MLP neurons of a small language model. Each row is named by its layer, matrix (up: input weights) and neuron, and shows model dimensions 96-191. Each number is 128 + 32 x the weight over its row's rms, rounded and kept within 0 to 255.
Before each neuron's rows, "fires on" lists the tokens most often at its 100 highest values on Wikipedia text that the model never trained on. A number after a token or word is its count.

fires on: ")" 64, "," 18, "l" 4
L5.up64 [138 163 173 130 116  91 107  87 166 171  67 155 101 113 168 172 139 150 190 103 137 108 155 101 133 144 163 157 130 165 152 169 163 131 143 148 122 152  78 128 125 132 159 115 120  82 166 134  86  74 167 130 109  87 146 129 174 167 171 120 137  67 126 131 126 144 126 110  92 113  88 169 106 146 125 133 116 118 190 109 101 161 142 155  91 106 165 140 125 130 174  83 119 158  95  93]

fires on: "==\n" 30, " ==\n" 29, "\n\n" 10, "omet" 8, " ===\n" 7, "," 5
L5.up383 [ 95 101 107 126 179 127  88 148 128 116 116 136 114 107 116 115 143 188 106  61 172 145 133  93 197 141 154 129 184 120 154 124 171 129  67 137 187 141 133 115  96  40 116 126  76 182 126 145 131 103 152 139 175 154  72 154 154 128 125 191 177 129 164  95 132 138 116 139 117 109  90  48 112 148 178 108  75 132 167 173 108 151 135 130 114  88 128 148 158  78  96 120 152  77 122 132]

fires on: ";" 20, "ia" 19, ":" 17, "," 16, " –" 6, " -" 5
L5.up78 [112  51 185 103 148  41  70 112 149 106 107 121 119 103 188 104 119 126 104 138 153 151  76 122 109 158 188 145  98 160  88 150 134 150 124 131 193 117  63 113 127 149 124 174 183 148 158 110 143 104 143 111 122 119 184 160 211 131  90 141 167 116 154 135 113 105  98 155 103 145 118 132 108 122 141  76 151  72 132 149 152 113 140 208  76  96  74 151 115  97 168 121 147 119 117 154]

fires on: " by" 17, "," 15, " of" 11, " election" 6, " August" 5
L7.up341 [124  67 163 109  95 155  88 121 128 102  73 204 116 126 138 115 135 116  95 118  76 160 110 111 149 191 119 129 138  86 119 129 147 156 164 101 136  77 148 103  99 146 146 121 167  56 125 114 153  89 134 169 119 119  88 167 113  92 145 152 187 142  99  71  78 128 172 170 138 130 152 146 134 127 114 141 176 149 100 161 116 132 153 223 110 153 157 123  93 144 144 140  91 135 162 117]

fires on: " Mc" 12, "199" 12, "198" 12, "." 9, "200" 9, "\"" 7
L13.up100 [108 115  92 117 135 124 116 156  70 140 130 173 135  92 155 137 112 112 147 112 139 146 140 104 184 133 158 109 136 138  92  92 109 125 133 153 135  75 120 151 105 103 114 151 181 104 151  65 122 148  76 120 127 133 122  67 148 144 175 139 134 147  33  75 165  84 146 133 134  84 143  92 158 177 171  74 205 109 122 129 150 117 110 174 100 124 208 139 139 150 127  95 168 164  97  83]

fires on: " that" 49, "," 26, " the" 5
L7.up107 [134  62 163  95 139  64  74 123 113  98  57 140 156 135 148 111 112 141  96 113 136 195  95 122 127 203 173 136 140 132 153 120 110 152 135 124 151 137  89 126 108  74 139 161 192 154 111  85 126 132 102 118 204 127 133 161 103 129  71 104 101 137 107  55 138 125 150 174  99 154  89 162 135 161 141 168 113 126 130 146 130 145 113 165 132 124 166 122 200 137 109 171 101 102 157 106]

fires on: "}" 13, " ft" 11, " m" 11, " in" 10, "." 8, "ide" 5
L10.up114 [128 120 139  79 113  75 130 100 152 141 174 129 148  88 173 166  88 178 152 171 101 134  96 118 139 135 157 184 150 140 160 108  81 109  83 132 151 141 172 130 139  92 158 162 177 131 110 135 121 125 138 152  98 132  70 105  70 151 160 144 145  98 156  90  81  99 144 143 179 140 133  97  61 135 167 164  82 101 124 158 145 162 100 100 156 120 126 114 127  79 127  23 133 139  55 111]

fires on: "," 63, " is" 11, " as" 6, ":" 6, "ly" 5
L7.up101 [125 151 145 197 101 101  97 117 112  98 149 149 129 100 203 131 165 209 116 122  65  98 193 148 165 111 129  91 131  83  75 162 154 112 172  96 105 100  99  96  89  85 121 153 116 132 131 102 143 107 175 199 111 135 157 127 151 184 103  76 129  93 174  67 103 146 151 114  91 137 122 128 134 157  97 139 201  76 187 124 149 125 151  91 116 102 168 127 108 137 187  82 155 140  99 155]

fires on: "b" 34, "1" 21, " wh" 7, "ic" 6, "2" 6, "ru" 5
L6.up142 [ 74 146 125 113 130 113 152 104 118  81 112 143 165  86 124 110 122 152  86 130 156 134 135 126 127 106 182 129 179 136 116 116 160 143 136 165 151  94 124 109 140 105 171 169  96 123 166  92 129 103 151 163 107  80  88 142 116 132  93 129 157  91 137 134 141 160 168 131  75 119 135 130 111 140 105 141 140 115 149 212 120 108 128  96  85 104 129 137 136 175 149 150 160 150 153 123]

fires on: "," 53, "\"," 6, "." 6, "ie" 4
L9.up13 [110 117 120 114  59 165 138 119 117 130 135 160  80  92 133 144 115 151 153 169  83 155 173  91 155  88 143 149 113 124 132 131 197 133 149 151 127 105 121 115 133 110 102 133 150  64 119 132 134  71 162 167 131 157 105  68 109 222 113 126 172 122 157 133 127 138 156 182 115 144 129  88  89 184 124 156 186  61  84 155 107 192 124 161  94 109 164  85  98 188 191 148 171  84  92 130]

fires on: "," 89, "though" 9
L5.up207 [145  71 183 147 167  86  74 134 142 114 111 134 120  56 156 122 158 164 143 107 155 166 139 171 146 122 147 136 152 123 131  98 147 124 116 154 123 109 135 140 106  76  82 135 160  75 111  74 142  81 122 158 155 150  80 151 169 152 157 162 166  64  98 101 141 160  81 197 147 140 134 117 155 157 121 158 149 108 122 172 147 145  78 151  74 108 152 121 155  72 122 155 112 191 133 186]

fires on: " the" 35, " his" 21, " their" 12, " its" 10, " a" 7, "8" 4
L7.up113 [ 66 122 114 216 184  90 156 170 118 117 172 138 113 120 125 120 119 150 148 120  98 171 112 147 172  76 176 100 132 125 153 157 155 159 131 109 106 145 102  94 124 128 153 188 114 167 129 110  98  82 112 116 127  98 154 115  86 130 127 140 138 113 125 173 133 128 128 109 159 125 154 117 108 169 157 156 112 133 163  84 115 134 194 186 101 142 117 144 107 101 163 109 100 160 140 115]

fires on: "." 30, "–" 15, "," 11, "er" 6, "or" 5
L10.up146 [121 130 162 118 125  90 113 137 128  96 118 131 170  89 134 157  97 127 146 139 154 115 110 143 131 166 173 120 126 102 129 191 125  65 112  93  89 123 127 119  94 183 136 128 105 172 159 109 173 137 126 159 183 124 140 179 116 123 183 109 184  70 106 103  83 159 125 116 121  75 133 141  99  76 151 170  85 119 132 119 140 137 157 147 140 105 111 151 140 113 159  79 114 101 158 123]

fires on: "," 28, ")." 8, "ard" 7, "omet" 7, "our" 6
L5.up103 [132  97 107 171 136 109 118 160 189 147 139 120 165  77 143 125 118 168  82  48 127 117 105 171 180 112 157 145 148 156  99  87 172 159 121 110 131 128 147 139  86   0  99 145 103 134 145 116 117  57 135 110 125  80 120  71 131 126 152 120 190 116  99  81 131 141 148 146 132 144 136  90 170 147 118 107 209 129 133 148 140 136 139 136  53 104 121 152 161 111 125 125 142 138  83  82]

fires on: "==\n" 22, " ==\n" 21, ".\n\n" 13, ".\n" 12, " ===\n" 9, "===\n" 8
L5.up353 [137 115 137 138 129 102 138 132  94 121 142 191 141 116  93  79 139 124 138 140 145 148 141 136 169 135 142 135 175 133 107  89 181 143  95  63  85 123 108 157 124  64 113  90  99 128  94 109 115 100 120 174 108 135 149 113 121 165 121 120  94 142 133 116 116 113 144 198 120 137 176  49  86 122 107 111 148 134 144 111 161 165 143 131 123 178 166 117 152 153 137  92 189 136 163 141]

fires on: " |\n" 47, " P" 10, "|---|---|---|---|\n" 7, "==\n" 7, ".\n" 5, "==\n\n" 4
L13.up269 [143 184 146 105 108 118 118 147 126 132 169 140 166  64 148 129 107  74 115  65 189  80 150  63 199 119 158 106 139 182 116 152 128 167 147 121 143  93 133 159  86 163 111 167  85  92 129 174  76 100 152 177 104 112 124 115 106 130 154 141 175 125 119 182 123 164 144 109 150 103 104  81 184 233  79 114 139 132 126 194 123 143  88 140  73 171 189  91 127 123  80  86 180 168 111 127]

fires on: " |" 34, " a" 17, " la" 7, "aced" 6, "," 4, " defeated" 4
L13.up193 [ 59 119 136 170 127  51 159  72 154 194 119 143  67 119 151  84 131 213 124 124 166 159 197 109 153 169 151 145 131 122 172  97 151 118 133  87 107 126 130 146 107 115 127 142 103  84 158 106 108   9 169 120 149 121 167 106 151 161  82 119 117  84 106 113  46  87 122  84  98 151 126 138  94 101 152 125 148 123 128 111 124 150 124 150  90 183  65  83 114 122 125  64 120  90 100 141]

fires on: " of" 21, " work" 15, "t" 11, "al" 7
L5.up220 [ 85 128  94 152 136 150 148  72 116 122  62 106 159 158 133 128 142 158 117 105 163  89 136  72 135 167  98 168 193  92 158 171 120 151  99 147 162  85 107  94 100 128 137 157 128 102 144 182 155 154 124 164  90 173 128  80 164 101  77 150  78 125 163 113 133 180 111 100 164 133  77 102 173  44  89 145  70 101 138 151 120  92 117 102 151 169  95 141 158  77 211  93 108 144 140 179]

fires on: " the" 21, " |\n" 11, ")\n\n" 8, " population" 8, "." 7, "/s" 5
L8.up285 [170  92 137 151 137 121 104 119 147 130 158 160 102 117 146 145 116 207 159 141  62 164 114 136 137 189 141 120 150 167 176 120 164 177 109 160 101 124  55 127 127 165 122 119 152 110 125 145 126  99 146 215 106 138 134 150  73 115 125 171 149 127 189 162 160 144 105  77 114 122 169 163  91 145 131 141 120 124 116  72  73  89 136 144 130 145 154  73 144  63 140 118  98 183 105 139]

fires on: " comp" 17, " exp" 15, " s" 14, "p" 10, " imp" 9, " p" 7
L12.up168 [ 87 146 120 146 158  77 130 152 103 138  57  71 139 133 117 122 104  83 152 151 152 145 120 139 181  88 182 106 116  85 112 101 145 108 129 103 150 162  99 123 132 111 107 166 189 163  97 140 150 137  93 114 214 132 101 127 112 141 138 197 199 104 107 103 122 139 168 126 148  82 121 146 162  76  96  78 104 117 186 142 144 145 200 120 165 187 111 116 147 114  85 100 167 167 135 117]

fires on: "\n\n" 34, ")\n\n" 16, "off" 9, "am" 5, "hest" 4, "on" 4
L6.up284 [115 102 130 123 123 127 110  99 135  93 129 152 111 127 107 166  92 136 159 133 151 157  91 131 115  30 136 136 101 116 134 113 135 151 135 117 142 113 193  91  75 159 128 163 113  97 173 137 150 169 183 123 120 177 112  77  94 121 117 114 113 133 156 139 138 168 139 137 143 102 143 166 122 100  98 165  65 156 176 207 169  88 216 222 107 120 108 108 175  94 132 124 144 130 160  83]

fires on: "s" 16, "1" 15, "4" 9, "2" 8, "5" 8, "ies" 7
L8.up224 [127 158 185 194 129  93 102  86 115  84 133 210 151 127 139  95 166 121 183 141 171 158 187 106 128  60 147 126 154 135 119 132 174 146 108 120 103  82  88 139 105  71 145 123  74 134 107  82 121  96 110 179  91 125 145 148 124 139  76 127 107  75 146 103 132 115 187 188 136 151 164 147  83 148 137  83 142  95 114 138 145 112 103 151  77  79 110 137 141 138 141  99 164 153 173  90]

fires on: ":" 50, "," 39
L5.up173 [ 73  79 137 127  87 107 129 132 115 100 163 121 129 150 122 110 160 179 132  72 111 145 195 125  95 111 116 182 153 101  44 116 146 123  92  70 149 127 160 157  61 154 121 123  92 102 159 151 179  96 114 190 205 167 150 100 116 135 140 106 135 147 175  34 125 160  79 144  99 113 155 161  92 126 111 193 175 140 152  82 105 140 136 105 132 160 142 111 166 132 142 114 100 196 115 137]

fires on: " have" 36, " when" 25, " had" 13, " but" 8, " When" 7
L6.up311 [129  99 163 123 161 126  94 149 120  97 142 116 140 111 216 111 158 161 161 140 116 146 152  83 122 147 107 115 144  95 143 119 166 122 112  82  95 101 127 161 122 167 166 113  93 129 141 104 100 154 121 113 110 145 143 124 145  65 110 118 205 128 134 101 134  82 174 173 125 114  74 105  80 162  84  91 135 134 160 151 141 143 130 152  58 153 169  82 173 175 128 108 137 173 129  96]

fires on: " ch" 52, " Ch" 30, ":" 13
L7.up172 [ 82  93 150 102 126 105 176  97  81  67 142 175 144 146 110 148 173 161 177 181 107 133 223 117 135 147 114 118 126 139 131 164  70  79 129 147  97 125 125 174 107  96 129  97 135  67 152  42 128 119 150 142 138 120 189  90 139 141 124  94 145 111 156  75 159 128 151 107 108 126 141  70 120 143 112 173 184 147 120 139  88 165 161 103  91 177 155 204 124 111 154  84 127 143 117 153]

fires on: " in" 35, " to" 32, "/" 14, "ov" 5
L2.up364 [161  94 135 171 174 115 137  70 108 125 124  84 150 191 110  80 132 162 127 167 148 192 120 167 172 131 191 167 103 144  79 152 106 135  86 128 114 110  93  58  60  70 119 203 128 127 118  65 147 193 130 103 146 117 143  80  85 126  80 118  87  84  83 151 102 129 190 170  87 128 191 123 139 151 169 170 157 154 104 170 112 151 137 115  50  87 142 112 122  80 121 158 133 106 123 145]

fires on: "-" 28, " and" 19, "," 18, " was" 12, " is" 8, " were" 6
L5.up271 [ 26 145 165 189 202  79 128  75 169 130 155 121 134  81 156  59 139 135 131 134 150 109  98 159 185 153 229 161 128 103 150 162 130 161 108 186 117  79 142 116 128 152 161 151 158  90  99 126  60 126 174 153 151 103 143 179 181 156  41 121 106 125 111  90 136 121 137 162 136 142 134 116 185 137 116 160 131 125 139 140  92 150  98 107 121 121 113  87 158  89 145 106 136 183 129 123]

fires on: ".\n\n" 34, " le" 11, ").\n\n" 7, "==\n" 7, ":" 5, " comp" 4
L6.up26 [ 78  99  98  93 162 133 132 112 103 140 136 187 128  95  92 132 132 126 145  61 112 145  90 149 165 168 164 139 156 106 118 123 119 142 126 151 204 105 118 154 112 132 120 183 132 120 121 105 174 185 125 123 166 113 100  71 110 115  75 126 103 137 140 120 147 168  95 126  66 119 132 107 153 150 101 163 143  62 101 151 137 134 135 160 145 132 101 114 122 100 119 142 158 171 107 141]

fires on: " to" 22, " in" 15, " /" 13, " |\n" 11, "}" 8, ")\n" 7
L8.up233 [129 125 136 109 100 101 128  76 135 124 144 172 167 159 117 116 151 134  98 154 178 160  88 102 173 122 120 145 144 127 173  81 150  90 122 171 108  68 209  81 126  73 130 155 124 120 128 166 114 158 143 129 196  62 141  66 124 118 164 112 102  91  97  51 127  87 126 201 120 139 169 130 151 147 142 158 164 132 151 183 115 180 156 141 103 115 152 127  79  96 155  59 143 160  86 116]

fires on: ".\n\n" 30, " C" 13, " adv" 5, " lead" 5
L13.up198 [ 91 128  92 130 141  98 159 140 124 103  99 183 172 106 132 131 156 123 116  60 124 149 145 152 174 138 143 127 115 110  90 139  81  81  84 159 124  82 153 125 131 182 133 140 100 104 135 112 191 146 148 147 116 183 134 152 131 124  83 110 167 107 133 156 103 131 109 182 123 118 128 107 154 127  92 140 127 140  99 187 135  99 180 136 121 174 117 137 116 141 159  80  84 197 106 144]

fires on: "on" 25, "ure" 15, "-" 8, "ice" 6
L9.up62 [141  90 132 112 162 121  77 112 119 135  95 138 150  91 122 133  92 143 187 167 197 122 138 144 146 102 105  96 120  48 120 155 116 148 128 121 142 117  95  98  52  70  87 207 107 112 138 167 175 126 168 122  91 127  84 100 108 119 137 180 177 139 181 176 116 153 140 103  95 138 102 143 153 168 123 112 139 118 119 109 126 186 126 148 115 111  81 145 199  96 117 122 118 142 152 213]

fires on: "," 43, "or" 19, "t" 11, "av" 4, "at" 4
L6.up64 [103 123 149 127 135 132 105 140 193 161  48 166 145 110 112 143 162 116  82 101 194 120  90  99 148 153 170 142 132 147 100 180  97 107 110  49  80  95 118 123 103 120 169 101 143 135 124 109 123  89 148 168 153 116 145 188  63 140 164 145 156 105 142 113  72 159 117 117 139 103  74  85 146 151 177  70 146 103 179 134  98  97 183 123 109  69  78 188 137 110 123 146 117 119  80 123]

fires on: " that" 23, "S" 12, " because" 8, "," 8, "any" 6, " July" 6
L6.up67 [148  74 154 120 101 133 116 112 126 107 144 164  90  73 177 117 126 162 146 132 158 166  64 133 161  99 208 185 106 132 158 120 161 164 124 141  99  76  61 118 173  74 135  79 124  74 138  89 107  89 134 152 113 138 124 128 140 185 117 108 128 122 118 143 155 150  94 194 109 101  98  71 162 155 122 143 181  74 148 163 138 136 109 155  96 115 105 185 120  69 198 171  99 172 154 147]

fires on: ".\n\n" 61, ").\n\n" 10, "\n\n" 7
L5.up185 [ 80 103 129 188 170 106 165 121 109 151  57 127 165 108  65 108 108 112  91 138 155 145  73 166 178 163 153 105 133 128 137  98 109 127  88 149 104  86  89 111 139 133 170 130 134 113 129 115 118 121 157 145 103 127 156 163 151  92 109 144 108 129 159 140 144 147  54 197  88 100 174 100 128 108  89  84 137 109 174 185  60 169 214 158 121 131 156 139 160 176 155  60 178 158 158 104]

fires on: "\n\n" 52, ")\n\n" 6, ";\n\n" 5, " of" 5, "P" 4
L6.up121 [127  78 147 134  99 124 133 108 105 156 148 156 105 116 145 140 104 140 166 140 169 183  82 145 148 102 131 130 123 155 145 129  74 180 124  72 121 142 115  99  75  90 128 188 140 118 129 109 160 130 171 142 149 136 186 111  77 150 112 109 172 100 172 102 104 137 135 144 138 121 192 146  89 171  96 182 131 132 228  91 121 118 141 107 137 156 119  98 154 111  73 102  88 120 187 111]

fires on: "t" 18, "ac" 13, " d" 9, "-c" 7, "-d" 5, "it" 5
L5.up259 [160 178 140 113 154 155 154  87 172 143 118 161 142 120 147 119 114 135  35 107 126 163 119  69 130 193 109 125 210 119  92 100 104 178 105  81  77 110  59  85 161  86 104 158 119 130  91 115 109 167 114 116 124 143 129 141 131 127  88 188 144 118 137 106 102 159 139 104 121 130  78 150 152 108 111  64 137 130 131  76  71 129 148 126 161  97 170 138 170 105 165 106 123 130  43 185]

fires on: "," 85, "." 10
L7.up374 [144 103 123 156 135 149  61  87 127 111 112 218 145  93 139 189 133 156 110 133 126 136 110 121 109 147 172 109 141  86 111 157 124 164  82 127 101  78  84  94 146 154 124 117 160 109  94 123 188 102 172 135 145 154 121 145 117 189 109 126 130  99 109 128 158  91 139 211  91 169 108  75  95 139  87  91 162 125 132 169 132 141 175 123  69 100 138 171 143 160 176  86 110  95 161 146]

fires on: " c" 21, "." 13, " C" 12, "ic" 10, "ric" 6, " of" 6
L8.up369 [130 114 100 113 132 113  75 105 133 104  88 164 120  96 151 114 143 193 163 149 146 134 131 114 132  69 123 164 151 143 110 155 144 127 127 139 132  90 108  90  89 181  93 174 160 100 161 106 159 108 119 150 105 141 137  93 103 159  71  74 108 138 173 168 114 123 120  87 126 129 187 140 169  89 104  94 115  97 127  86 151 106 129 122  77 164 127  91 148 170 134 117 101 153 114 189]

fires on: " was" 34, " they" 11, "akes" 4, " is" 4, " had" 4, " an" 4
L7.up344 [123  74 152 188 182 101  97  97  87  98 125 122 114 118 142 108 169  94 161 178 125 141  34 141 113 145 164 160 161 117 149 184 102  83 110 164  72 127 133 121  53 148 235 132 161 161  66 143 129  88 132 132 178  62 152 111 143 170 107 129 109  78  69 130 146 165 120 179 144 137 108 125 129 134 142 103 144 128 129 184 158 107 112 112 145  64 109 163 153 147 168 152 103 153 190 127]

fires on: " |\n" 23, " footballer" 8, "-" 8, "ager" 7, "er" 6, ".\n\n" 6
L8.up118 [126 163 198 161 166 152 106 120  96 107  56 149 114  58 138  65  61 127 137 145 185 137 155 148 125 123  98 128 170 160  90 154 113 129 115  84 106 106 116  88 143 180 117 186 109 122 162 147 131 134 181 159  79 129 154 139 110 134  96 150 138 158  82 107 160 109  71 156 118  91 173 111 129 181  75  80 154 143 122 149  82 165 160 150  89 112 148 148 113 151 108 135 170 153 128 111]

fires on: " m" 25, " M" 25, "M" 16, " rem" 8, " l" 4, "-M" 4
L12.up240 [ 87 114 129 149 116  83 113  75 121 104 152 160 169 102  95 155 105 185  93 131 147  98 130 123 128 172 114 167 122 127 148 163  45 120 100 187  82 145  80 104 134 105  99 143 141 103 146 151 115 142 157  97 166  65 128  81 146 150 104 155 143  90 161 107 137 228 126 106 149  83 128 165 116 134 109 139 124 145 113 153 134  82 135 157 167 118 145  98 149 138 131 175 153 146 103 107]

fires on: " P" 21, " T" 16, " " 9, " Y" 7, " L" 7
L13.up156 [ 93 126 112 158 135 116 110 169 135 100 140 101 121 167 161 137  57 173 132 132  96 172 160  95 108 132 150 121 177  94 163  90  97 118 155  94 165  78  83 190 107  94 120 147  96 102 120 127 114 138 102 150 123 126 117 122  84 182 140  75 194 162 115 112 180 158 123 169 134 109 197 138 115 117  84 101 112 188  76  96 126 180 193  85 143 121  99  86  74 131 148 129 140 142 131 116]

fires on: " M" 42, "M" 16, " \"" 5, "-M" 4, "-S" 4
L12.up166 [136  65 115 146 137 124 171  65 105 126 122 166  85 126  90 128 132 146 159 175 190  80 134 158 132 159 124 126 102 154 114 121  73 147  87 192 127 137 128 146 107 116  85 131 100  96 157 180  99 121 128 130 129  66 150 136 105 105 137 138 193 146 170 141 131 138  98 108 184  79 142 143  84 167 130 197 132 158 124 199  67 191 108 129 157  81 136 142 114 149 137  84 106 119  80 153]

fires on: "," 18, "ac" 14, " " 13, "." 11, "at" 10, " the" 5
L12.up74 [163 120  94 161 150 142 160 147 138 143 127  95 101 135 113 123 157 174 142 154 111 161 122 140 150 114 169 166 145 100 169 208 164 160  93 173 126 148 111 196  41 128 127 126 187 134  54 104 134 100 124 167  83  67 116 158  83 131 152 109 134 123 146  78 105 127 136 117 129 113 139  87 120 137 105 150 110 114 112 110 109 147 140 142 109 138  58 127 168 133 144 110  89 190 125 123]

fires on: "f" 14, "–" 13, " to" 12, "ub" 7, "C" 7
L2.up149 [114 111 117 130  82 134 124 141 116 125  90  90 101 128  70 123 149 196 193 128 145 106 111 119 156 132 159 146 163 105 164 165 146 149  92 137  76  99 116 124 112 171 112 123 151 114 171 132 184 153 189 113 115  89 188 164 122  89  96 122 124  78 169 161 144 103  87 137 163 101 184 122 110 143 107 172 139 137 135 116 163 117 127 112 133 212 175 105 133 126  48 122  97 139 108  85]

fires on: "." 61, ")\n\n" 6, "\n\n" 6, ".\n" 5, ")\n" 4
L5.up236 [102 112 114 156 144 114 141 126 117 136 144  85  92  98 111 130 163 122  98  96  91 166  64 133 143 112 131 135 146 124 145 127 178 161 130 128 182 160 111  88 110 146 118 153  94 124 119 146  89  74 224 176  64 117  75 119 158 179 111 191 142  96 155 147 130 129 152 153 101 120 124 152 127 144  63 165 138 152 118 211  85 134 145 197 129 106 112 160 113 124 143 139  81 103 153 130]

fires on: "d" 27, "ij" 7, "ov" 6, " Ar" 4, " Sw" 4, " M" 4
L12.up0 [163 108 169 145 128 102 102 154  99 138 109 110 154 134 159 139 154 113  86 111 125 180  86  62 117  97 167 119 171 140  87 134  74 121  94 100 120  99 130 141  78 105  90 103 122 127 102 165 127 105 141 154 139 128  98 109  72 165 118  97 119 106 142 168 137 173 136 132 130 120 163  71  83 103 141 114 147 203 134 126 154 184 164 144 117 140 168 101 146 164 111 132 109 113 139 126]

fires on: ".\n\n" 94
L7.up141 [134 116 123 142 168 119 120 132 126 111 138 110 159  66  93 111 122 150 137 122 149 119 178 104 133 129 154 172 153 146 136  90 109 120  98 111 129  86 151  77 115 162  96 126 166  62 116  83 104 138 114 129 102 167 107  93 121 155 115 141 130 111  73 128 108 113  99 148 112 118 203 158 115 114  34 112 190  94  95 142  96 113 135 213 142 112 202 118 148 109 176  66  86 155 125  87]

fires on: "201" 20, "202" 18, " the" 9, " The" 9, " a" 8, ":" 7
L6.up120 [ 84 123 160 192 154 127 150 179 137  48  84 124 176  67 143 111 145 176 149 116  86 147 115 137 168 110 157 120 172  91 149 132  90 161 134  94 111 127 105  87  76  84 151 202 176 154 196 139 110 107 120 106 160 105 132 148 192  90 153 112 164 111 114 122  87 160  94 138 137 125 130 130 155  96 115 168 171 162 155 128  84 127 103 144 151  72  97  59 129  35 117 166  93 167 152 116]

fires on: "en" 22, " c" 11, "ran" 8, "oc" 7, "C" 6, "or" 5
L10.up370 [130 125 129 119 110  60 117  82 129 113 136 144 185 179 156 130 120 148 121 204 147  80 105 132 129 136 147  93 120 190 179 125 136 138  96 247  90  99  85 132 112  96 130 169 135 106 138 134 186 131 142  90 136 109 148 152 141 134 140 131 131  69 131  68 152 167 126 104 136  85 164 135 162  96 133 118 172  91  98 162 148 123 164 209 145  77 169 153 148 154  94 160 202 180 121 106]

fires on: "a" 43, "as" 9, "h" 4
L5.up19 [126 125 135 174 131  73 108 152 145  96 110 151 128 155 164  87 152 135 122 159 131 162  94 188 158 120 108 159  97  71 118 160 130 163 125 166 147 148 131 152 113  96 138 137 116  99 132 130 113 108  95 150 154 112 114 165 143 100  70 111 120 156 114 174 104 127 118  93 110 119 136 129  47 144 125 137 116 151  76 122  93 136 103 165 110 113  62 161 120  97 122 132 151 117 101 216]

fires on: "c" 23, "at" 13, "t" 12, "in" 8, "al" 7
L7.up198 [ 91 148 125 134  69 103 146 115 173 111  94 172 137 161 169 163 137 175 116 183 126 102  91 114 146 139 154 145 168 111  87 161 130 169  93 134 194  81  93 132 140 123 148 165 118 105 187 178 205 126  56 100  90 111 145 102 148 139 106 152 155 136 179 103 142  95 144  74 140 124  94 162 124 159 137  73  81 116 173 140 119 152 164 172 165  37  97 190 146 113 165 103 130 114 157 144]

fires on: " comp" 16, " exp" 9, "p" 8, "ip" 7, "ib" 5, "umb" 5
L8.up323 [ 73 109 116 137 132  77 117 166 126 115  87 136 160 103 149 143 133 134 119 144 143 174 106 177 179  94 176 116 166 105 110  82 145 132 118 104 114 147 131  48 114  84  69 108  80 123 139 129 179 110 122 153 120 158 161  81  94  95  94 146 140 129 131 121 117 182 156 108 128  77  46  99 136 143 109 117 134 205 174 101 132 151 167 139 122 170  95 137 178  95 102  82  95 222 161 154]

fires on: "6" 11, "4" 11, " of" 9, "3" 9, "8" 8, "5" 6
L6.up248 [ 64 105 185 156 162  98 134  93 103  63 121 168 139  98 148  82 133 101  72 140 215 152 115 137 122  87 166 131 119 149 149 199 157 130 136 185 162  90  61 125  92 110 103 131 115 110 153 126 205 121 122 155 193 149 101 133 119 124 112 148 141 103 130 183 172 146  84 205 184 129 141 174  85 198 137 152 114 106 142 133 136 130 103 122 125  96  78 170 121  80 121 102 153 145 145 126]

fires on: ".\n\n" 32, "." 25, " ext" 5
L7.up214 [ 77 134  98  82 131 143 128 115 139 106 101 133 151 108  99 155 169 139 133 106  72 135 113 190 152 145 114  98 161 125  82 106 106  99  53  96 133  80 127 148  75  96 132 190 138  93 109 130 153 135  99 115 137 127 104  58  93 136 153 112 124 137 113 128 131 105 153  91 140 118 171 108 174 150 114  68 165 125 123 199 177  73 175 121  53 103 183 130 131 112  81 126 127 146  94 158]

fires on: " " 28, " c" 8, " Votes" 7, " inc" 6, " C" 5, " (" 5
L13.up19 [137  80 130 105 136 106 123 101 135  82 137 175 102 179 172 154 151 158  85 121 129 205 105 110 172  84 141 152 192 153 175 119 189 102  34 106 170 112  91  96 128 133 117 123 121  93 102 162 172 147 110 143 139 146 154 107 117 161  78 144 154  87 185 148 162 127 129  85 150 135 126 112 125 121  80 102 153 139 174 116  86  93 143 146 143 161 123 118 140  99 140 104  79  96 126 159]

fires on: "0" 36, " century" 18, "4" 12, "3" 7, "1" 4, ";" 4
L6.up76 [ 68 146 180 142 179  85  50 123 142  57 127 162 145 148 192  83 165 154 121 111 156 182  93  92 129 153 155  99 131 128 151 112 149 141  98  70 141  88  86 111 150  83  94 134  91 135 131 127 188 109 125 158 149 137 131  90 141 151  94 110 110 126 142 140 167 161 176 126  69 143 146 149 147 131 129  89 134 143 146 148  56 155 193 150  84 140 186 191 151 117 147 104 134 130 130 118]

fires on: "\n" 29, " |\n" 28, " |\n\n" 13, "\n\n" 7, ".\n" 6, ")\n" 5
L12.up221 [121 115 113  98 202 111 156 113  69 148 148  96 101  74 124 121  82  90 139 104 172  93 162 143 186 153 114  90 161 158  99 152  88 154 108 129  86  72 174 133  99  77 130 193 139 142 126 126  92 160 113 125 173 112  95 138 126 109  90 154 165 112 118 197 156 129 134 131  87 146 138  83 101 148  84 152 153  88 157 146  90 158 155 115 136 130 135 107 165  92 101 117 105 136 147 106]

fires on: "-" 33, " " 14, "on" 6, "m" 6, "in" 5
L2.up160 [115  72 150 162 101 139  80 110 137 128 124 110 100 147 100 150 110 132 170  97 205 140 160 156 112 118 164 152 130  41 129 226 148 108 108 131  91 127 148  99  99 116  49 122 122 125 141 113 148  89 146 103 147 101 130 141 168 120 112 139 181 135 111 157 120 148  89 113 101  81  75 154 178 129 154 103 164 180 133 100 135 142 140 146 109  79 156 157 137 117  70 178 136 192 126 143]